From a checkpoint of a small transformer trained on Wikipedia: tied embeddings, attention and MLP in parallel.
MLP neurons of a small language model. Each row is named by its layer, matrix (up: input weights) and neuron, and shows model dimensions 32-223. Each number is 128 + 24 x the weight over its row's rms, rounded and kept within 0 to 255. Numbers have three digits each.
After each neuron's rows, "fires on" lists the tokens most often at its 100 highest values on Wikipedia text that the model never trained on.

L5.up520:112094137142171118116137149113129124147147120162159128101103130088139107117147136104152169160126150142097136134110170135085122117112128121094146135129184117114096113136172153164098092083093141138145157135112137124127071127159092083083125135138157097112137135112152147153124137108166140134095122122114130155145103129164132117107144155100141120144080111147142161148189171094114138095132155091147140141083148107143149126137142106156095152121120108097139115113096125145120165120119136100119150133124116149132161123141150132128163112165148106138154127114139147133086133144114136132
fires on: "= ", "that ", "ther ", "g", "ep", "ot"

L6.up443:112135149095166147134153126116171152101182189070132099153136111098132156146160103137140130118125121096105132118142119112127139126126100125131095156138119122153150121089119143124126089152137142146162109133129129092124160119089121123106111144106115121097164145106144127106097133102102117097157089091100118118123153118124155155160156090098120171177133104095186146142196125164115110138145155126158117095108145132147115199099155098131087147119131130111107177143127189144154145151139113117089129122131142106133102154118102129121112140172154156099158134137129125149147114158150113115
fires on: " ", "H", "mov", "L", "h", "| "

L8.up645:126092107122160140204128108096148137123119106152111129126135077155125154169099160177136125130144129103122124117100129086156120146105113150157176103087132161141088133145157134131102101124138118153090122160159123105091077069090113125119151119114161137144122107118168121128120136119115127145114151113079163146120121110105119136127093167129116104089151089125136121096109131127127123105123127093137093137118113122099144155127130113125094170145117157138131133095122142128131136155109111140120133137115107139137077133172137136126149142111182168127139119158102159151136114097146162163
fires on: "l", "il", "m", "o", "z", "l "

L2.up643:095138116156173065116120097112115156185164117134131141128108166162077119141090123147130147160166138110107095114099140098127157138113137116171157096141131123118088148147137121125182121158157114128131116116112140122145143057111162145140108112120102142162135146085148065109120137142136152111149152095092119105124114122088162091091152160110094116136113135124128154138140125098109167157153145140178123165145143111144105154174117107152122143154156131079115131142088151180128158107101097116104106086125132107131094102094107167112150137105112100146133150094102101085122104129158158105
fires on: "er", "er ", "s ", "en ", "e "

L5.up193:115163119163114110115144141081112146143123149157113136116147144129107106173130091149103116148163103131107161135134097135188121117109139169127132083138135103134111139127141104133077106125138133140136138123150139159134126130152087119090156151099098125130113124132143118099120110102107179099144133155171127170092151123121130087108113144137106070115134125089134129109136177122119140123135102118103085123142132125171144145146177153132131129117099145161080116141097078162129140149129147154134096149151145126161110124122119153136127135151126134153081105149112124047124129083135136099
fires on: "b", "y", "i", "ab", "or", "ob"

L5.up376:122129136116155124144108182106111112133132103118127111124123133091090127171142071105147147137150146128113120143137161129143116133098080092113099114171142105156104120105139103135111126112153125144138124125157094134132133116137075100109148164132101121108134109123136117121078154093153130096133109094065149121131112132107135130125119113109135121130148078131142161138141173126139114155155169113106110178137150101104125140102137118154181106127159146108081099153132152124188171169157119161141118091126132151139158145165154140131134115141144154139120162130135164148096139131129138101
fires on: "\n\n", "| ", ". ", ", ", "that ", "but "

L6.up988:120127095122169156157123158154116097143110113140136148086158130140132084184141124142132132139153133129104133157112128131129109084115088137096155081102185086095122104174126184126069139087156118117083115119143134110101117111087086158121137119130096149127128149109153107112130119138101152108144108107085115183139123143129127147136109132144128110118161090115178109123136058107137127120110112134098118137103154121131111106134142121098097169125155125082113155098124119146130155140116108125135104115111146156084116087137097128102157169166170135130157114122162164164082123146114121162
fires on: "l", ", ", "ar", "est", "h"

L6.up792:093124141124142112113091164113139138209151136115135123141100109132126085144113091117147131160121112148087127123145101121172124132127105123118126145191116113152124096100165132115100140095155090149126118127081152136144117101128113122100141124064119120103121121107179112114110140166174135111133164088157173158108151135107141100141150143136166138135130102153083137126082180148153133135112079136137147141136147132123102136116139115122151121140132137182078186114066115148098161130124130071145151118121134091134106141108116113150119150143140165125146157117119171164148099105135160118
fires on: "c", "p", "h", "cl", "as"

L5.up543:131138100144082130133164157146132162144109160078138141094142137131089118144129107126147138115106114134094098138191147131139096168107109121133101155154100110122110145087120106117081115126123074136172144145109152086139116110099151111104140105149148163128140115125145125135114164137120161137138151132129125104115160131143114127129111159145095126134131150149147144165121142160131145147062104143145120151155144105149129094144132105113143128184155126137079113093124155177183123146122109112147143075142132112105154135155112112075115129088188157114098114124088139127091106101139161147
fires on: "Sh", "sh", "ou", "y ", "rec", "al "

L6.up105:145134095138125091153115097117138101154141099119157114069148084116143144142129135113120091168099129113150051123149132130164126093104124102121180047171155071161121100141156117120158114135149111116137101145082115140092151129099139158129122122139135120141131106104129144115168101084115150093122194118156153150119100129111157121161152071138096136146140118138120100151139130130163150155140155133127100128159151126125149103131147137148157148108148127166125150141082091162109176112126115126128131125124142132088087119096091154181139127104134146148105118103125084141127175100126137111
fires on: "u", "y ", "ly", "en", "ch"

L2.up53:162130189130165069160131125110117132125127109133137137105143152113127109131130133103156143148141145098113133165097134131133167130161161107133161142136148121096115098098093109118138115146139121139143132174130095086157177085103121084101135121149075145128143134156096143123075130142128137113148160140147096133187146104112142096151147150077091121160111126143166153128127129144063170075156179157127124151102114112129125092123104149148141139137112155092118136116092157164115158110150134138111129153147097115075116115090137131131151126118099126120146147128085130138138117109083169140
fires on: "er ", "th ", "ber", "s "

L6.up156:129113117145120095150114175113098145136122110161119132090128157115128073124139135141126109111116138169126127140139124154195112125097102120134146131105170097082090074138110118117143141156141139145096149113152143137102094096162132121094204146123168154161140126107145152116136148121136152099144190148097111136165131116161107142145099123133116137120103138122101125136143121113119167128132126075128134153102106106155070095107130114107148110102153136118124149108119104148104137128098142114160118094145113106128147088121102110143129117103146153121111107122150142160142118137120122111
fires on: "ad", "a", "te", "e", "ang", "ou"

L2.up601:102137126098125128085136100102105148188161132121148174087164130099098154078128110089136155141108130085114111116129134100110139152138136082142149113134160122141105092143138134113140132105129140169103136106143103107144112146135148123114151116143082121116139135103106084075099121096150139108126125148139127133126098140144093092126160117137122081097173101086169123122118095106113153142126160083133132137125173135182166147139130127138156173103120119128095102148166156135148115186131123106122107073122166160102123129122107095122180101126158114136063136155095157133152142132167117113
fires on: "of ", "th ", "in", "or ", "any "

L2.up230:097101135097114102137132125144108104137150177144131155140125137132135146118113137090113141116127143099140122111119151093124155125131160113148143136153100134138155121128131162113126091135107141123159138142134085114115147132105109115120178131136150086106125149156118124095119131087114125076125120133100129084183190097113093146142100119105117116120133115107118120132126119140115122157116118155182095139144085112129131129143141092152111145086135120151102124083120134147108141143117046069184105088175147183134123149135142122109125129172145125155149170129117137125127158054130116150
fires on: "p", "n", "ist", "g", "t", " "

L6.up16:097119144119164131096149108102163098132139129093153181133162152136121158164139103121134182123141145151127139132139127134150173127090132142163105110099142140091096102072075137124120118103118138132110123123105121140115105105153149121133131122126088108148151133146154089132107099149127118146117151113128150159147167123094119099108121116115092149099122093143136104126104154126105161141136104152153070135137115104153076129143145134118105196123133171089113123087123157151177133120122138111137122074114149174148158137164147157131089092134116166090104127106163129145142081145118125139
fires on: "ri", "ra", "er", "per", "dec", "R"

L7.up838:102121123129088109134169126075147154124161133133111128112138116118104138126131103136116070121126131139145087129112105133183187137125145166104118102161130089152133134136155109095081098133141127129145106121084162170158114132150148106126108144098165089133134174107177118102113127118149124124159135134165161118161150101172113144107126130090140151106140124126142106109153128151169129096132125102118114133122120156128139125131161115166091108099110161112092121125147104118088114139167135144099156102165179137156110133100114141125124102139161191147142122108173108080100121098074124127
fires on: " ", "es", "18", "is", "13", "en"

L6.up261:097151104123172165146108185100122126109110129101105128138115122094134154131172120100126161116125144151136163109105114158128097092093139085138151112170127117132112139108107109104093155114126134091125115103156111146088160142151125118129156156138138162092095119147138153104098155104133102116116090119053154146143132122133166092154100102073131101113126109163136164107141117134159117149114131145109120183107150088149152119108128110120110127115142122085040113179115147149155135148142141173164112131124170145111148146120138148154164117130127101125113105148117185138123091171127113128
fires on: "| ", "\n", "\n\n", "- ", ". ", "\" "

L2.up156:106152134087149114119129147100112128147137130124129140132137144147122097185142131168165118161128115102093153134096157138177184137130164105152168091118134084101138107144085149102080104110139081123133149140113126104128147126136076089159130167108114097160099101105160088129102127114095136120095155117110114174107154110153142144136112133148107111139119118122108118120138158139098149132113115124129094134126114141154113125117181151080116115120132096168160148121134135133139122171122138140165119107181152111105118091160142114131117175159137130089116139103137162165109094145104081165
fires on: "in ", ", ", "id ", "l", "an ", "m"

L7.up983:121138122095129099162149131071103152134173126099139158119128147095136118128135108152106123096135122164124128156121113100105157171117097117130158103135098082144080119125124179113144131110123113170124128115132160119120159117072080139107105129175117126079151142120093163132143077135164166122170132094127107157076140121102104133100131117114138146131108121160162133130104138132135129123145125087150099130137144142137152156175179116178088165126149163116146111108132114120147170143146115169135137149121159117081127099127135165126173119115147122126116128137062146166122102073100140162
fires on: "ap", "ul", "ri", "cri", "riv", "pl"

L2.up851:088088141125119116159109102114122141125177153162131155134127142148115116117092100103143150147161131136081120157102130097145130123138118102105134164089171142137122136139122178089104126130150108134144144129155124094110131140082134148114169116148156101114127162123116103108143147130091129127159134114142147091187141134141060138167095089114151128139159100128156127111104128098104127155082152132155083090097137094158107133153139081118109114145126095127096138136126149145092149146121132082138131109152115169093141156174128118137137133129143111152114140129124131139170135080146123150
fires on: "an ", "n", "a ", "y ", "p", "as "

L6.up215:116089097067102063117167138154146123152103147133144114163113096111125131163087169120151107137141127127108138160116135131143165139124083110096115122135168135122160099119089119161133112178132102148151174163124074120133153149131102123124119092136108119110142150143124144110132133146128181083103148147112145141086137145174143109137120119150122147147081092156124124159156141126145198135140100152160132127127144096100133078133137141126138117109090098134095121140115175143169152154145129149140089125164164114106117184140138115087138113130128129109117151139057107138113106111130131124
fires on: "in", "fin", "li", "di", "ip", "ri"

L5.up903:120164150092145123162134152138076135139130148088156170100138129079135108148109156118137092167104140132137143142101145117163148127088079128117169140170139121116132104147138147068081139099180116133112183126095123121103112155122108144133161140102124107141122123097131109144110131092088123111084136153123179121109148101121136154169136162142114096158121126114119109106120120134143108110112121142070129086137130098150110122147133113146143097108132114140142128100140104108124162121090129133138147089092153154163124110127099114093152140109147136140092118140126175126100157091157094113
fires on: "K", "M", "and ", "a ", "an ", "able "

L5.up786:104120135122127143214111145100083112134169113122101116123137107140107104103106103145143115112145127124078096135114108093152179129143161141180136162168122130133139126100121087108136142115171088137121141100138103185139114099138098100112144127119110176136122098127149153101133115066148137121133123126137125152122107101122166114164101106142131102124135092149106150106146122160159138145116087140140108134118140140149074141119178129129132138145149132134149109137093117159132170111109117156148114104143171138130144161129122084099103102131155127153155090133102152133112096142073163119
fires on: "ak", "op", "av", "d", "up", "em"

L5.up615:085109121143118123159143139129072128147114134119136141138118085136108116142103141107139119103125135097130119129105135148179091095121120106125095108106170154097122109136118153113169106159177134132141082147109120087113141105130112071104133125135126137129120113126101145108124144135132166106083140111147138118162141081181114090125133126153133117113130098112116134160127113126083144110132147135153167136130099067127131080154185121116110116120128180144075151128181170146154135134107139128121108053167153122124117124136122147145113140197101139126134133116132108118104111110162114088
fires on: "in", "u", "i", "a ", "t"

L8.up490:141096151109147097131128158077094120133130162127151153115100142092139110099180159171109071114128153158103104116101160127122113167147097162162112135097171110135075156077130135139129152146154111143129147119091145099129127105136112109129133082148172133087143130136124127113123149163141115114112113097112173117122118124131129124093126102137112166165121105145137114173126126119125132107139117116136083105105141119125144085077171149200138131137133167097118111135099107161141114115145140155131133142135131132092157113119131102115143139144119177111120135111121124132118108106087117094
fires on: "pl", "ag", "sp", "riv", "rem"

L7.up300:087164126117111116148127128115119134156121154117123118111129125127074106083142132121123115095110134107110124100109153126151142151111119136078121118143173090170126110124134099113134152146117138165169117116120150154115103161140147118111134176066158120055095103145169118153108125112138173101124119098187116133127161116143147103156080109126147158162147121089098146129117160151175110153111116075133107127151106151139094131148149121114131125105119109115107154167109114109167142170151156098149125127118135129147095124139080139125101135172123148129116151125082150091105114136139123117
fires on: "p", "ev", "h", "uc", "oll", "ex"

L2.up33:130110136095129127149087140113141128147141163142123091081114151115077108152114144052178126112143141129118092125124107097109105142105131121077167127119092176101107122117150125117164143134140102164125144059151138128156099084113138135147113119111141122125151139118089159137097119100136152127137127099111140162135152097159139109151107156105136119141098122114166163149138158115135109120119136149109144131111135088168128116146140138135128194150119141123114158135127117160139100158131149105105146112103094129159111129146079083103150110158171106137126128143132136118105089145145169098
fires on: ": ", "ing ", "ated ", "ed "

L6.up428:116144128097113090098170135117129178140156125154137152127165104144120109110138085080190106141154130146131117130141123111130140109144147144096135104144136126137126108105128138108106108105140136148139142153171126140063094119104146132143170177104154122145163100136150142131094113092107139093110144116167119129140129126135070151109138124146150097178148086107124128142121118156102134145131129132090083137105092097108109105097127113159125116148153116095135143160137154141155119097120054114125157082152079115141145155123088157130143149129164091111142139090171131120103147119153134176
fires on: "p", "198", "t", "on", "-", "i"

L8.up326:141108133138162141142113119101129155103121122149142164130133108142136119136117155120121150114162144114149105118114117106154145104103099112166132121125184150123124128152116139104121121093130111144101147134111083138147096121126111120082143131108118134168152098121180149122096163136148086113097142129081144108126137141122105146144098202140102122160135123140118115122119104177186140113156122147127076148111098105134121157134133119114130136085090195135142127152114076129104148140153116144130165092128121177108079180102099116145153099092135190120115127150103157119121124097065167137
fires on: "or", "m", "f", "l", "a", "em"

L8.up983:154095137107197125152163187129139150132108141131180088100163118163117133134142113115185155142154136126140098120115090120132116107115138136097134118126082121076099106153117118128116138110153130129161091099134115109121143107091097101146135156133090120130118150111151129145096093149098130139123131075111142140138144106133103134145084210100129124102124115065126123100139163140146113112154110108125088105097155128132098107149135122117127100112137099136161130115146131131113114168136088130136105108130125127119112117135117091126138113135125121135180115133111129126128123129139213131
fires on: "G", "dr", ") ", "g", "aw"

L7.up839:091125126112125129089136150153082143131122083122122123116145143136110136130122124094110126130116147147137112115102087119160141106100117133143162095106139144138075111150147096112147077127118148146097119141138156102116141130149126122142142192152132120096145143147142128119108088117111120084137145102102110141145153159147077118119093083138118128127121130115112117160133093130141164126148147091153139123107116115131148130114146084108119163163065190125095148082120072182093151101137094114150108117197083119111155105127158117168141105154109145134145111153132141166137134122168150109
fires on: "as", "ap", "a", "e", "a "

L6.up399:105128108112161149172116185132105136118096124090128148113152113093132135154184122130140137136139146148116122126103127154153122136089133110102134086150129114138076110141135122124095114113175144117125154094162136142116119133148073078099136160126126099096106111134153127120132122053154117123139100085064130119123120140143144120139092125111124129113150117145101169127117157141151121155168108159096108153112130102155149133118127102125126149135149101106066108161124124118158179156148148157176121095151138146106155127110117141154149096122139147122118127153124189135134119167125103132
fires on: "the ", ", ", "| "

L6.up396:137099122118143116151083146122146109135176104121115152111142096128065086149109104123138145127126119127113127139142112148136148138087140103135107153168119093120105149118141119102144105148123127101140141142101104177166157099135111093126163099155183139141124078126147124130102105153111135113161142133117115102108136101120162120153114124153093147123159122087127140151123139107149145104073095078121143134119159073164089156168145115162139108117153131121132116123107166144173144124180123087151167119112134067175101096170150070124103104156144123126116100111125105147127137104112116124
fires on: "sh", "j", ". ", "to", "ok"

L8.up903:113104121117124144127142162100080126135181131087140146109125087136146134136167128123137103110146152153067130086127133091104139163089109136132117113151125092133091129110155115110122122132129119151077137122120142140122126099128124102095104114103128159142156135147184154099125128092125115109125139124098177172141161145141102138083109104123130123133085107127138083114116108128155150156080135067132129132134132129115157124161138059126123156146140163141086176123139088132118117111127152133128146131162119133162146129096143130135106109150109155148159114145123136125128071111161107133
fires on: "as", "at", "ag", "6", "e", "ig"

L5.up427:115125129112143135132122180098136116134123131102119130116119114095111134168133066099148150105144170140114136121138132132115135124104107105109106104171125093151095093109135104140121132102168149134121137096168094151112144121095099100112156158154156125128144112128142106121106149107165120072152123098071142125151143123124144149115099093117112116120136079133130188146156143162144145156118131146112097159115127105106124129129138133126166118121156147126084121152122118119148211167133105128160100087116162133133148137133148145140127081135119149122109156114116161136132123143120107124
fires on: "the ", ". ", "| ", ", ", "\" ", "\n"

L5.up792:131117124115112122120097138106097125165116183156132147127156132095075096141114098175133145158134164128108127159104113164177101102081092150159113123105134134121113135099168152144132149138149122125135161134131139097107150121144100121082140112104164150123118135119126096111112153129103151108091125084118182154100170134091120125103097121123149124098126104108138175132123154128118138136040103150125111118114140087129092130116123109139180165125140130167098126094130155151143114139111098137150173105117168141123154161144113158127132165145136145116140134122133158161166105125121132158
fires on: "to ", "h", ", "

L2.up164:133131112142127127172117179121120106165109120147143148082135103154119122113142111081135108107174063117107139129144172113156128174115136142127169122113115100142126109143136158132102112121126169126099123079114139109112118099118101159121127173103125096082097119154148137139126141124181144117137129149126129115172171143090154170090087105118138151106137114150162072109101102122100090072122139094164110119099114153111157125191137099113111178121150155143125113128140121104154118114152108151165079131128153171116115156143135111109150153107079149151150158099110151120155153149126155076
fires on: "sion", "ay", "uc", "ong", "us", "in"

L6.up932:122116143130175150126134224138100139129120107119123121123116113082115122158155123103148124114128136146093132119095128167125138108106116121082097084147135124103121124106151130110097105110145171115113144098136153151121110138154108081100157132121127109121111144088135135137106164106139138096114103085075120111134144138126154112139142112101156152088138104156113167144131146134160109136158119143085124160107098077141140120106134110139179126161134147134096116163117093124134141106138150167156116135152161144077132149166138167157157121155148115143125149178154204141124135148156126125
fires on: ". ", "\n\n", "| ", "- "

L6.up774:151121101119163143123129134120147155133132149115125128166134085140136116139152084135144193117091170129143108113156095115112129158093084141126103100136120118151122122095122130093127155090128111159084130132115152110099140115124152113133118075101141161132126176121150125117146153139145069126131131104107134146116105112118156126193143140099131162096141133079162104171164161120143122104107106113153128156141107098129117121115159093117123135115174165117131169124126195151154149099159114140122130114114151108150105170135128095109162109136125167120166143093150118153118114124098099077
fires on: "H", "m", "h", "t", "T"

L6.up789:115158113120136104129110157151152167155171151121177128121105123130107133101116130143124117143131124137115124069102105092103110129160102102083144084156151176160109109156113131128127119140127130189155153143158162087123083107107125136101125097116087114144172112145118124134102131101118113121136172117109079148123127129138098144082121093140173137131160134138131115142109131075145146127146103138162146106107149142166154151127118104136128134169136150106122139075109106162167115143098115115141115139116128077106139153124132109125131125143137116083124106136095140183132155121118114109
fires on: "th", "was ", "pl", "e"

L5.up368:097104116123124117127148138135132156133143152152117132146152082088099161138103105122111165119163105082118149098114112112120149125100114192140186077107149136128114133132136078136107129144176156135162132112114121103163114146141164125111118120125145109135160106141142097129114167120145146099122140122143196168093104131123088155109087101122127127119127104148144149119099144140125133121090124116134136143135144162087119106114132110165146134129082092135079126122137137134101161145125112153118082169108117086107171146164138139110149067122136146108149169087119140130157134131056129135
fires on: "s", "ul", "d", "tur", "em", "es"

L8.up29:076154146138078125128131130130104105117165133102095157125122133118109132134104070122171100146085088149092076106105126096134180108104108152110152124169124125124092077119104129146103041119138130126118132149089159125108129123155131137203128140172130144118196127125156110120122113113116089111144126111120155105137117105135128145121077135126130142131107143145133127129138111106136174113142124092132125118111138122131137132159141116142107120116116118099156176099121114148137113132177116102141143113163159154111129151118139116094145086142131125151135130115154150161139111116129145090
fires on: "as", "co", "in", "re", "es", "ap"

L2.up154:156111123101181085139107123121080161154163151152122087136131107139109126155137129128180156145148110090165099139121110094160115179062167123139110080124143090109071089089148133165124139106136136145114104122122157141119138105140120083071135106117108168141117126115101128124120133099151149077091139087134167175127105140143156132126129125115119141138118079119150108181159154120170172134121137115127140114118138154135100107150126105120113136124143142144133149122139060147112146148139106163131140130169145159124123143144145136145140138075161154126146118107128110123104134102099179126
fires on: "u", "en", "ain ", "le ", "er ", "be "

L6.up690:098133156121133079107144154089136160154187115167061146125113069105098118147166098102153117155139108114140128093159123159122135149136136133112140113113154112133098099130112124163133103106097121140138118150152129091098113102152135125116145165153143096114131150126109141089134090144103132126171168161091146134127090091144125134144141102158124093105110113133168106084139154126201148142143145099128097121103113119139122117124165123152130142147164106158133137064122158124129129102129152106130118160131105097144125122157188105128157103121145148117160132120124126126150109114089161095
fires on: "tim", "od", "as", "Ph", "tic", "le"

L6.up804:139077124115154106145157156126145116127145136141178125121134125071074083170152147119122118077126121113144098100104138080155120107136153133114124118148159124076142112127112119155101140096159150120124137117126134120114120141139107094136121126145105155144158138124094161146121128076102086124146136128145125145119149150132163090123129078120162159136103099119138180155129155110126138129136116137087101125175149131162125123119163157132154150143135159122115116122123127169160153165124142118094141110118132131139138132154111122140120093201102159075083183126128116109111089142133110184
fires on: "fin", "f", "di", "g", "l"

L6.up872:107116114121165129169113186103127165121139116089130132117140105089116122179165089079125158105144142166105127139113134123115137135088101102087091104169137105117086119125135127129112131090175149112150128108150133140113148123125091089106156143145117122119126117129159129130095134111153132082148129102091152103142122136110132130148097107098109141105125074159139179153168132135140128129155136158105083181126118099119133109112140126140164137137175130106055134152116122112155191146138121153167127078138141137126136128128147150146135097128161119117120165147143158143134108140118105136
fires on: "\n\n", ". ", "the ", "\" ", "| ", ", "

L5.up907:091128108091141150092150129130102128134097133133113137133143102124145156118109127154172104088141108133101123108117123105131168134083158090125142120126183128130100086145137114133138134140145136133125105090092110089131107094133092147106122141101139122138089122130108120099109121122148173097077137096161100174110169127135133115107137117141122167170162118103152133137121124110108111106121104101153126150125122109142151129166143117145111163108117135134105165161121167127178142143151128116174100098150141115164128109115134137137174116138105128165165134114077148141166098111114138100
fires on: "in", "el", "ch "

L8.up459:091135115128111120149122163134114118107138112135130089082097122129122150130137073124098122112147091098165130146107108128124185159091139159184140112138160115128143092129145116113149127124121139119150097105142104145105094102102128124099140137116129128114128134160142119107130120110146153106165166112164146173118131125142101100101105124153124128131103111137122134113131128147147119097148095093118143119114125125125132119144146126153105113140106175131097089100110126150107187191147125124123106121106156077137127128120128141060109085137148154132131101149153128132121093085098138103
fires on: "is", "d", "ab"

L2.up768:108131130088143080120114171136161130120152192150128099127118154133098129158133176082174085127165137119129084103082098125127095118121157155123127091109134156107167114154114100116128140129133116145120104148142098118101145077116128120097134119120126150125136107158117115127148094102112176152142175065110128115139144136148146112083174153134138184128114099120096140152108145125110106136136173139121121109119137129145122154137151128142150134155094137115139139082102111154149144146076108108139109139142126118127106122121113105117164139115173125108113125069134118120117107120132211172
fires on: "ed ", "ing ", "ure", ": ", "ing", "y "

L8.up825:110128159129147106147127158053140164134105133144116138142108089068107131108142127161141150158130159146150143043109145117156111141091141115155130146129146125107117070100113134121094128138147106110103131122147100092131113144139098105125179103138136157126103109094117146130131164180103161152130144155167108106163121109100118140147104109140098097104115138138171139137142172129106119159122146122129121121100114088142076132143125153168122168164135159106124126124086137142171128124082120150110115146147106132104134146108142111129155123156127130101149144109130135132151092076101117096
fires on: "ti", "tic", "et", "c", "w", "tim"

L6.up758:108145118139159153121109169107134129129079113129107124135123132091117145134128128132137127094124131103138114114101144158118132131103098107098106115155123121153122138115133124090103133105138156112125126093132152153110119111117122104114157178123116139103123142118159148124102168076130168114138105091044143143111125124113157091141118105096157127101162119184139132108102158165143111166163136144098119183124125096180138072100131096150148154123140117095044116147114121137127154128113123162150107139095109106081148145147158141133123115125155149114146142142142214125133098150115121137
fires on: "| ", "the ", "- ", ", "

L6.up89:168090085119156130163124177095132154165084119164132131137138106134133117185107141079148144164138142157135093115121119137155145118115118117089145100139120119082132163156096139123114097130123118131076137116123134154130108101118125079133131135112102147136140117152152111148150110147073149126098123101099141150164149167108122128111102099124159106150086101103149153124110174168171121136138077115095097139146126149182140123151127123165121132134113104071127113095136118121148086169136166153142135117107096137111110116121116117159150106146129093158122129131100170123096145101131180127
fires on: "G", "is ", "dr", "c", "The "

L5.up64:139123096124154116123144157122162142159137117137156156072134130125117103187091106094100106149176178130164138143150122076125114155113157122067164082141125142133105128110116128129133116141141116150133092173135138187108127118111154104154131130104092141103100131085103153107137132124121129116160148116147105151127114131128154156143138151129113124119125104119149130081120119158153160164124094101159108109104120127156117153101162133159154144144152144113132124126135131160147145140144107112124152159160138131112086118140128089125110101147147159155142115121141131114118093123126123104
fires on: "i", "ell", "are", "fi", "d"

L8.up72:117083140141126119117152135132099173154115117100148141103128124082097172136118163143105091143125133097113103122079189137122119145058132129107131126137113104063091142172088097152096117076153123154122169153096118153118125096123153100125127097149134095133102105130128131144134134107140168078079127118098133165153077118129152117129145165137112090130130078110123169125123107105113165106124111113164140128078142115139146117127114154157126159142094132130116128124093142139160154143157160132159132139109128160155111155167128152167113162135166141103130127117128132109091101140101124156
fires on: "en", "g", "ot", "og"

L5.up55:131177118119148115108170140120116141147144117100097092119105066074134128128122139136102110129158136110154108108120114119132138156094128104171129127161113100127097108059156145137171134144130135151108149128132107119110109102095140132106145148146151151144131138084133124131117075123116123101107135129105150109135152120122126175107114159133143170145147158160150125083158145110128095089108131155122129130163118120095110147188154142146146105142124182154135118113106106161141121127182096128141119119145158077134141151122141115113096107129146121129129089132127163128150099076130127117
fires on: "A", "sp", "om", "rele", "thr", "cl"

L5.up44:105128122104159157128192147125139116140119112102132149153169147114124114164141153116120160126112157157135107185143124116115161149134129122117172086143146094115089095103064137107122076162131077161135120096101147096133139112134109128140136135104089111167137090138157117097103095127174103083112130083126126155100131102116113096132157124125145114106102129162141087115167120130123185129145139114180103129144137100118100137106120175149124131171109139110159155140176163135166155154113165117120170113165150124132112127133159109112131124147125125126130153141092135151107074091085102111
fires on: "ri", "fir", "–", "ra", "202"

L6.up744:121144106127163147142136206088106131132083117115097131112148092127117118162132103079140117121128149143123132102127130144121126112093150107144108098149154116096138136093165136098130134088116124119152126080152103157116129125101072128097165160145149158119129130150125117178116117114125154119136102080087153134138146129105153107108139110106099111098146083150128130159154151141146128162148161137126124209097142089141154129091160097121135153134118154117113106151092106114141166148162136140174132123130142134118151128127136118170140124154115130149138138147140170125092096173109152121
fires on: ": ", "| ", "\" ", ". ", ", ", "in "

L8.up642:104126104147142102141149157077120127204142135152147153114090141110107094144138123133129130138109100133109134105121155089096115140121121093102103140144179146102159134114101129147102164143124103128143118137158161126156102135126109128132142131162082113137132141071142094107139131162089135080110165123124124116118160133163146116137152077147103149145089119135116159158128157114097186131112111152119119126114118120150110128098144145125149139151116142152110146085111129103178164151119122141128126082154156117122146117212147120103171130135099136141096114139130150113117148126156084153
fires on: "re", "ev", "g", "fin", "qu", "li"

L6.up436:110150095135140141166119181097128137111132120099106133093133106097146141178165105106139108110139153153130126121093125132110132109095107114086100088150108086139082119124130119120122114092174127134147164109132132139100142133139066093099142144129146148121129113135143131126099158095155139084166114099083154142167126127117131119161122095115130149115143115117130167145149132115154136150133116143092083167136105090143114125115144111124160141129154142102063128152105134136170169155146164151173110079158156150119130129122129154141146115145154110127131189153155158146131099148111109118
fires on: "the ", ". ", "| ", "- ", "\" "